{
  "num_attention_heads": 7,
  "num_key_value_heads": 7,
  "head_dim": 32,
  "hidden_act": "geglu",
  "attn_scale": 0.177,
  "init_std_qkv": 0.0369,
  "schedule": "wsd",
  "max_seq_len": 1024,
  "z_loss": 0.0001
}
MLP neurons of a small language model. Each row is named by its layer, matrix (gate and up: input weights) and neuron, and shows model dimensions 64-127. Each number is 50 + 12 x the weight over its row's rms, rounded and kept within 0 to 99. A neuron's up and down rows have the sign that makes its largest values positive.
After each neuron's rows, "fires in" lists the words (lower case) most often at its 100 highest values on Wikipedia text that the model never trained on.

L5.gate184:62 57 44 40 43 52 32 63 62 49 53 41 57 38 79 54 58 58 65 33 48 41 30 51 40 60 38 45 60 17 48 46 57 67 39 50 50 43 48 31 61 46 18 48 63 64 54 51 65 68 54 62 39 29 46 70 66 55 51 44 37 44 55 37
L5.up184:56 38 57 37 73 44 51 31 59 45 38 21 65 34 48 55 50 30 56 45 44 33 44 65 36 53 54 50 54 32 30 55 58 35 64 43 29 47 40 55 59 49 66 55 54 33 44 62 71 59 55 30 31 47 46 52 57 57 54 49 61 48 40 40
fires in: "in", "for", "at", "on"

L6.gate250:25 55 49 58 51 58 42 62 63 39 45 50 40 60 34 58 36 55 38 47 66 61 49 37 46 51 44 37 39 46 38 53 60 55 54 44 33 45 54 58 55 54 56 66 44 60 49 43 51 59 50 59 67 62 66 40 65 62 61 67 35 36 39 50
L6.up250:53 48 46 72 58 30 59 61 61 52 62 55 47 46 54 17 27 27 61 71 43 49 50 31 53 38 53 34 41 67 67 60 48 38 67 33 53 65 35 43 63 54 50 53 46 48 53 40 62 55 60 61 76 36 68 55 59 59 44 54 60 54 26 76
fires in: "one", "best", "a", "top", "part"

L5.gate48:40 67 44 57 48 52 37 31 52 51 45 42 77 57 58 46 51 23 40 66 56 52 40 37 70 40 30 38 71 66 67 52 61 65 42 74 20 60 45 70 67 27 47 69 35 40 54 43 56 42 50 53 55 36 40 54 31 55 40 49 67 39 43 67
L5.up48:44 59 28 64 53 52 39 48 32 27 30 51 58 57 42 66 54 40 24 57 83 41 72 35 65 63 46 51 56 62 41 59 34 47 53 67 51 41 33 52 30 72 66 59 22 51 62 45 58 37 46 65 46 61 48 57 34 55 45 50 66 46 36 52
fires in: "first", "a", "an"

L4.gate74:47 71 62 62 53 50 44 45 63 42 43 57 79 48 49 58 59 40 31 37 44 51 40 53 50 53 58 52 71 41 52 43 54 53 36 65 62 46 39 40 48 43 53 58 33 47 68 39 36 44 68 43 44 54 39 63 43 42 57 42 56 25 65 66
L4.up74:34 58 35 37 56 36 57 62 67 61 37 56 53 51 54 60 41 59 36 49 60 70 38 35 40 69 47 74 24 51 43 49 60 60 46 57 58 35 57 53 48 57 43 40 40 54 70 65 54 35 53 46 50 47 68 72 69 57 77 49 50 46 49 40
fires in: "and", "so", "while"

L4.gate0:44 26 48 61 64 37 45 35 52 68 43 40 44 50 64 55 48 58 54 42 57 58 50 61 53 89 53 42 73 41 59 42 42 61 54 55 46 68 41 48 48 53 36 29 51 48 31 62 41 49 39 46 42 58 63 73 47 32 31 34 72 57 67 44
L4.up0:31 35 53 57 66 48 42 30 34 59 45 58 55 65 68 42 59 47 53 50 37 58 31 71 58 77 54 33 44 53 54 37 45 49 68 60 36 63 31 47 44 45 48 33 56 46 36 45 55 44 46 63 32 36 58 76 41 37 35 24 66 38 59 55
fires in: "would", "not", "to", "t", "will", "may"

L5.gate89:32 52 56 42 56 52 46 50 70 65 40 52 57 28 59 54 43 44 46 40 41 60 55 49 42 40 65 66 44 43 36 36 60 62 40 49 53 63 44 51 43 51 69 85 65 47 47 31 50 67 40 55 40 70 50 36 73 68 50 32 43 52 64 53
L5.up89:64 42 38 54 43 54 49 50 48 60 62 35 37 29 60 25 47 47 50 39 51 52 35 63 34 50 48 72 50 53 41 63 33 42 48 56 42 44 58 44 63 45 30 43 64 36 51 47 33 60 57 28 40 62 69 68 49 72 53 46 57 74 65 28
fires in: "s", "the", "his"

L4.gate76:37 52 48 33 63 40 51 65 81 62 38 37 58 39 66 61 60 53 34 66 56 48 43 38 75 74 37 41 36 57 40 37 51 46 45 62 49 43 60 52 36 57 41 34 71 40 24 50 41 48 60 57 35 23 61 58 50 50 55 61 50 37 41 30
L4.up76:25 47 27 60 47 48 50 61 58 44 49 39 46 34 52 49 83 56 58 50 37 64 33 59 45 27 37 37 39 58 42 52 51 64 47 64 44 47 35 35 35 30 55 55 43 54 63 66 59 33 14 53 46 56 71 37 66 41 48 43 41 42 58 49
fires in: "of", "for"

L4.gate234:42 32 52 65 52 61 63 36 73 71 70 29 48 56 50 45 49 43 53 54 59 43 34 42 44 67 45 50 37 37 44 66 59 47 47 74 47 47 29 81 62 47 41 54 62 45 43 52 64 45 35 63 47 64 44 55 38 69 50 69 54 56 65 49
L4.up234:66 47 64 48 49 68 70 32 82 64 43 53 35 69 56 28 31 50 48 50 58 55 48 71 42 68 61 45 55 50 41 63 44 46 53 55 49 50 58 37 59 46 27 38 36 28 48 45 72 33 58 58 37 43 36 41 41 50 48 48 45 46 45 39
fires in: "of", "since", "than", "about", "over", "to"

L5.gate259:50 57 37 57 41 56 65 40 32 74 39 40 41 38 71 31 32 40 48 47 51 48 44 51 57 52 67 45 54 40 37 72 70 53 31 36 59 71 43 44 43 68 50 63 47 46 44 51 33 46 57 68 57 58 55 41 46 64 71 41 56 35 64 55
L5.up259:49 50 42 49 35 43 58 39 46 65 59 35 65 45 73 20 48 50 34 37 31 36 45 48 65 70 63 45 70 64 44 40 52 67 45 41 33 67 55 58 42 35 58 67 65 42 23 47 27 60 45 62 35 69 54 48 36 67 59 45 57 42 56 44
fires in: "the", "of", "that"

L5.gate286:37 38 60 66 60 60 37 57 39 46 54 49 52 55 66 42 46 32 42 56 59 50 30 62 71 63 46 50 52 57 54 35 36 63 34 30 57 67 59 60 52 50 47 40 51 54 58 36 67 51 61 41 69 59 34 61 60 52 31 36 57 48 42 42
L5.up286:21 53 51 58 42 43 62 35 59 48 47 42 66 41 61 28 22 41 24 49 38 59 45 40 50 49 22 42 52 35 62 52 40 50 62 41 57 39 59 43 67 46 52 36 54 54 54 37 40 30 57 27 49 44 42 58 76 69 60 61 37 37 49 35
fires in: "to", "at", "on", "and"

L4.gate182:56 66 53 51 69 62 31 61 59 38 38 40 42 58 69 49 33 40 56 58 67 32 55 50 52 51 48 20 66 38 43 20 46 61 48 55 55 32 67 58 57 65 34 18 46 66 43 50 59 38 47 52 41 38 56 31 44 67 46 55 31 57 48 66
L4.up182:70 40 53 48 47 45 78 56 36 35 53 54 45 54 56 39 27 46 50 48 44 53 41 54 29 41 54 45 41 35 49 60 46 64 64 69 35 66 36 66 43 42 27 60 59 32 38 46 59 38 36 71 33 44 25 67 43 42 60 34 37 55 61 65
fires in: "of", "during"

L5.gate232:20 41 41 76 70 48 43 54 53 59 60 47 51 37 31 36 38 41 65 38 45 65 37 57 46 50 42 49 42 49 37 43 39 64 49 51 66 69 53 36 38 40 47 40 55 35 39 59 57 50 37 32 50 50 46 30 36 32 50 35 54 58 49 32
L5.up232:54 45 53 45 64 54 49 41 38 57 51 53 40 48 46 51 44 58 66 44 41 40 72 46 49 19 52 67 69 62 60 44 47 64 40 42 68 60 41 51 52 64 40 42 40 43 46 56 22 72 65 40 39 37 63 54 46 39 80 49 51 41 44 40
fires in: "the"

L5.gate31:35 51 58 37 39 07 41 62 56 40 56 76 38 66 54 44 44 58 27 51 39 63 61 73 32 61 71 39 47 58 31 52 50 38 43 58 60 50 41 31 50 40 34 43 48 70 59 33 35 73 68 66 45 59 48 71 47 52 52 53 45 33 50 51
L5.up31:46 48 50 56 29 36 33 40 14 35 40 50 55 83 62 57 25 41 31 62 57 44 54 60 60 59 50 61 32 43 24 53 25 39 52 44 59 62 50 45 36 26 38 46 41 34 59 37 39 52 34 23 57 38 35 38 58 26 59 38 35 43 48 57
fires in: "which", "that", "it", "who"

L5.gate37:36 73 49 41 43 50 67 36 41 47 45 46 47 61 57 45 35 46 43 47 48 26 50 35 53 45 52 40 78 61 49 46 58 43 54 51 48 52 27 41 38 54 40 51 55 40 47 53 34 55 43 33 24 63 68 28 55 52 52 61 28 26 62 65
L5.up37:51 64 47 42 25 46 62 57 79 40 48 62 51 49 53 59 52 41 72 23 40 55 28 50 22 47 49 37 70 50 52 59 47 57 62 68 43 45 40 36 61 56 49 55 49 49 63 75 49 45 44 51 49 49 50 43 63 56 46 46 38 27 67 54
fires in: "two", "the", "three", "four", "one", "fifth"

L6.gate24:26 46 63 53 59 24 36 25 66 50 28 51 44 36 57 32 33 57 52 50 41 71 41 36 70 54 43 32 50 56 39 27 46 72 46 38 47 70 53 55 62 59 45 52 35 39 55 36 46 42 52 48 40 37 39 55 46 40 38 72 53 40 48 17
L6.up24:55 58 57 55 47 62 61 26 51 52 54 66 58 34 58 57 63 42 68 51 53 49 79 63 60 39 43 51 44 60 32 32 52 32 64 39 63 51 55 70 57 80 55 74 50 57 53 48 64 66 44 55 46 55 38 44 87 48 38 51 55 48 56 47
fires in: "a", "not", "too", "very", "as", "to"

L6.gate165:62 38 59 58 53 64 68 60 68 68 32 53 55 65 29 60 39 67 59 48 19 46 66 44 49 51 49 52 60 34 62 48 56 66 65 53 28 54 37 47 50 38 49 28 66 41 61 46 74 82 44 55 61 42 66 48 45 65 60 48 47 35 62 53
L6.up165:50 33 29 64 45 36 60 28 44 51 40 60 53 83 42 39 62 50 49 33 37 46 40 48 41 53 35 50 44 64 62 35 37 51 66 34 42 56 30 58 41 63 37 49 64 40 67 43 36 31 36 46 45 44 46 80 69 59 57 47 54 30 38 54
fires in: "a", "well", "https", "s"

L4.gate33:45 47 51 49 58 51 19 58 55 54 51 58 34 58 57 37 32 61 65 24 62 73 36 54 65 67 51 46 50 58 54 54 58 63 22 39 57 61 38 39 51 50 37 46 32 47 55 62 46 60 50 28 45 60 42 49 48 36 47 55 30 70 42 34
L4.up33:64 45 46 76 54 50 36 46 57 63 43 44 57 34 77 56 46 40 74 58 52 76 54 65 51 43 55 60 50 41 59 40 33 65 45 34 48 49 30 48 64 47 52 51 53 35 34 86 40 55 44 28 65 43 26 49 59 46 42 39 43 48 41 34
fires in: "for", "to"

L6.gate112:47 45 72 41 56 31 57 58 57 36 41 50 27 63 14 38 62 65 40 53 57 57 54 44 53 42 45 34 44 49 48 51 59 73 57 44 49 49 34 44 58 54 64 47 47 53 39 59 59 65 50 24 76 49 47 45 40 29 49 62 49 57 52 57
L6.up112:36 61 54 28 40 64 38 43 53 66 42 69 38 66 65 36 45 29 59 65 31 36 45 44 46 37 47 57 51 75 38 44 62 64 42 61 60 46 68 44 46 59 33 63 43 25 57 33 45 53 42 50 56 48 62 64 41 54 54 50 42 57 64 47
fires in: "the", "s"

L5.gate187:38 40 35 51 46 44 41 35 60 53 52 72 58 60 64 45 43 62 57 58 52 45 33 48 56 51 78 63 45 63 43 57 49 51 52 45 52 65 47 44 47 40 40 45 34 65 55 32 55 63 69 62 62 60 25 76 54 30 46 41 25 34 59 41
L5.up187:63 48 48 43 53 53 25 72 44 30 52 48 28 71 61 66 61 37 45 79 63 61 51 55 67 74 42 57 61 60 52 50 81 68 39 65 33 34 40 33 53 41 65 33 36 30 47 68 36 55 49 50 58 44 63 31 39 54 25 46 72 47 59 28
fires in: "who", "which", "what", "she"

L6.gate262:35 48 54 37 53 45 58 51 59 60 73 43 60 41 77 65 42 60 31 64 42 58 55 35 64 46 50 54 54 50 62 57 50 63 31 53 35 51 68 52 51 47 41 58 49 58 73 32 41 45 31 66 62 45 46 64 43 60 46 37 40 51 47 60
L6.up262:53 48 55 50 39 41 57 43 43 63 53 60 38 48 43 50 20 68 78 64 55 62 85 37 55 71 40 44 68 60 58 50 55 30 74 45 56 42 52 72 21 63 52 57 52 45 65 44 59 63 71 48 66 33 31 74 53 44 55 32 64 40 52 43
fires in: "is", "an", "a", "part", "the"

L5.gate53:34 67 60 55 48 37 73 46 44 53 34 72 48 43 64 37 39 44 68 40 59 55 46 61 18 42 53 48 52 38 51 44 66 59 54 64 74 64 68 35 36 52 44 42 44 42 54 57 25 39 56 34 55 69 41 63 59 71 65 50 57 55 68 59
L5.up53:41 36 60 61 30 61 63 40 61 41 42 51 48 40 42 42 49 45 56 67 55 55 55 46 37 40 57 33 49 55 58 34 69 70 61 59 64 53 45 40 43 40 49 49 62 38 36 46 52 36 58 31 58 48 54 64 63 50 50 42 52 51 67 35
fires in: "the", "a", "helped"